Weights of a small GPT-style language model, trained from scratch on English Wikipedia.
Size: 17 layers, width 160, 2 heads of 64, MLP 448 SwiGLU.
Architecture: RMSNorm before each block, biases, untied embeddings.
MLP neurons of a small language model. Each row is named by its layer, matrix (gate and up: input weights; down: output weights) and neuron, and shows model dimensions 48-143. Each number is 500 + 25 x the weight over its row's rms, rounded and kept within 0 to 999. Numbers have three digits each. A neuron's up and down rows have the sign that makes its largest values positive.
After each neuron's rows, "fires after" lists the tokens most often just before its 100 highest values on Wikipedia text that the model never trained on. A number after a token or word is its count.

L5.gate368:442493515487467500480509512554490517508535502479487487526499498516502529494479468465521537492501504490539463500546500528503499541525500537515512539496540493512505494532511490528525432466525506494472452489467536484473542529484478526550502495529471476520523518515490488495501494508486508527
L5.up368:530518534492462501483514497475511483530495487490507476538493474490516493513531490473473485488501547465532453487516483509494497487517522489508472499520537439521470489472482522524481477497482494562495475504449504524494455521458525495493517494533504480510485476496532440455474460494496503486
L5.down368:499497484498554508495454497496494499488496513481517492468520494467472481489555517524488491487534528497498522548499514505514502529473546484490439480514498509492466494468489523521527540516450483516504532514489458503505444489532496495487513488505530524491487488508492499484507510497533461492
fires after: ")" 29, " it" 21, " mi" 7, " same" 7, "NH" 5

L4.gate294:520488554558492449490516463534473509544471522539478517486519489519492508493505513440534480470481470525486485516489500487507524487504517498502513449484470470441535491505534527509513520540468493489550488497549516507511519523515535560495496537462475487514457495537485493464490477492508520486
L4.up294:484493515463485479533511517510490528498552499489474463511518489501458469448532514454476473486487508514499537518479514500471481540537504513486504490516548405491498491525459530510504528512487492495510489481453517490510464503490474479498531541537541505516476495546511475450478508513512487501
L4.down294:554503523533501470479484505536541452472494469520492487515486501480483510532448477494511471483483515523526492503495526518505492522431512512462462483516443484456510462518476487520556495533473479467518479512453488470510481496506530509476551546489484490495500463462489494499524525498555565511
fires after: "," 35, "\"" 15, " that" 4, ")," 4

L11.gate430:500454474496470469432507514497482471494515496496523491509483498494534595520529504509471517510518516526464483535472479502541493523479507512518533531507506515483508477551514479491486500507524479471536507489488497517536512523500525525509521488492513519498523484519528521513493514523514450474
L11.up430:486474483463505487480508529475459490475537496527510513487496527528509512470506553477471478547494542523423465519536482528539490499548462473522509518513500483498444453522461519476518525547486496486540542470544527517503458490485501512532519519474497513481504520523520467489494482503533473483
L11.down430:503502438481470527483469513506512493485516503513486485564513504496570498501487461474483474488498483549495515501448474501537491521502511524476452515520470501543473489484497486493512519512491439456495501508512542523477500482522473486511532503455452498434504497519514471503517540524503504495
fires after: "." 51, "," 34, " ." 4

L5.gate252:462552470524553559511496517512573527467532501478519500486413507504474541471508441478515540510526518499476520495508500494531504451495483465468516534535471513533473504496483487501504506498507489487489528511502508500497501466536490498543482514509506521506485510470457528509482511461542504471
L5.up252:498496443534481543508491501515498539517481518474519485445484541506482505507513480519490492511495504538471530487516508470527540504515473451465514490526522471478503482476476493512480489489479508501468472478507502528509491451532505490499512548495473562473475505494460549507462529493532519484
L5.down252:479488456488473502512476506495518496506495478514511519507490499549466483503507470535502533478490524490492561519495514491506525519493445489491505487543542526483470533531459452484457446525503487520488481485466498498514489499511487494491493513489480487476513463461486474543508501496515512512
fires after: "|" 35, " a" 12, "==" 11, " was" 5, " an" 4

L5.gate389:458542538486502496481486547542514497519488505480542482474507515487491507473499478552524512541529510519527538502477455521481540505529530520522521544455509480487456505548453529498536442504525502527498434531473525507464496498494531486499496487520479474470510470486456466502522520501508545490
L5.up389:521513561506476470463485513540510470522530521503502535511491488528469483490482503473493498533530481489487491545494514506476471534477533504486504520493475473529451500512494530505530514510491471486469473499491472455483537570480508440502494514485516501470470489474496486455463489509487545515
L5.down389:510465513503494525514477526547521468480490507478527518488552470479483456495503513505460503562556507485534537507504522510484545508456523499511458544489503504469494512512478503515520509501550508480505495509513468486519532522499516498492525536494515526529451461489506499459515479489529539519
fires after: " It" 30, " it" 25, "It" 4

L4.gate439:472510508482528526482504495548509521488494479493531455494486491511522496519482489515500478506530474502489534513524513495555483473527518495470521520558549528469484471479465504481511444508483510528523488462503487526485513437517513493503454529510492494498490510484492470491476541549503505484
L4.up439:504475545492544514468501462556490514489487484506484458455525488509530493510466470499475494541503532509501478519495495485541509506506533516471567493475505539511514479525509515468502506491493481496498496478506503487494488435539505463528473526516492492506500477525478534452479503516551486475
L4.down439:497527489468488508500508484528489495480462523514499506496481487543500493524504452516494487518494474523485460460517518494538492481480542552485497534529539552460533499487497498514506472527480484491511483505464489507493488471552487504429482498481492536537526496491514473462525492541502475503
fires after: "==" 25, "\n" 15, " was" 12, "===" 9, "-" 7, "|" 5

L3.gate419:500536487453492515531502505519516511517473513474517498507494517538528521526457496482494512492496477506482529475499502497500521488512500529489495486517526509468452492546477516464521463477452452507509517472498522555552510505511486472490500507487519508513495531494493523469521506489517505457
L3.up419:495502481551458469509495496520531514453453493505514487525482469533481484500512481511476498521477488503475424478481506489487494478510471535489501466468525542517516483533473495526492474467506546490525486459450473499526513514522468479533510486501488542464486528532521516522551484529477488483
L3.down419:543519477469489534487479526511445456501527512459486499498525480504484547480465492528521490502521466502495430501497503463537529504461469503497521471506525530463474469525490488464510494499482471530516530505476541472496496481478492517505491488515510499526513492501465486457527486474533495481
fires after: "\n" 51, " (" 18, " \"" 14, "==" 5

L11.gate423:495476490467486523471497489498489524476474466492520515441456480495499508482494492526448498498483473474537495547470460500524532474467492503518532500577497486501472480509476496516449514468522456504541464491489509527484491449485492503508541508523537507497414481475503549538514485449512465511
L11.up423:474455535496495505509533498523472559478519496481542528473493487460505509492546444504484487534506485444494545499464502462518523506506486497543509506537535472492463468512504463515513469480540506506498537490514534517485474442495503494461476479468518500472507497469496552493504510497491516492
L11.down423:492512530503503475511511500501465476485475507490426503490483483496499515492530510523540492551457518483462494451549470515486512504519506472424484491444514442506515528438483542490542480514490521532500496519469480518500535468528480488493464480472449496497503491507507490493532508505514493475
fires after: " is" 30, "\n" 23, " was" 7, "," 6, " a" 5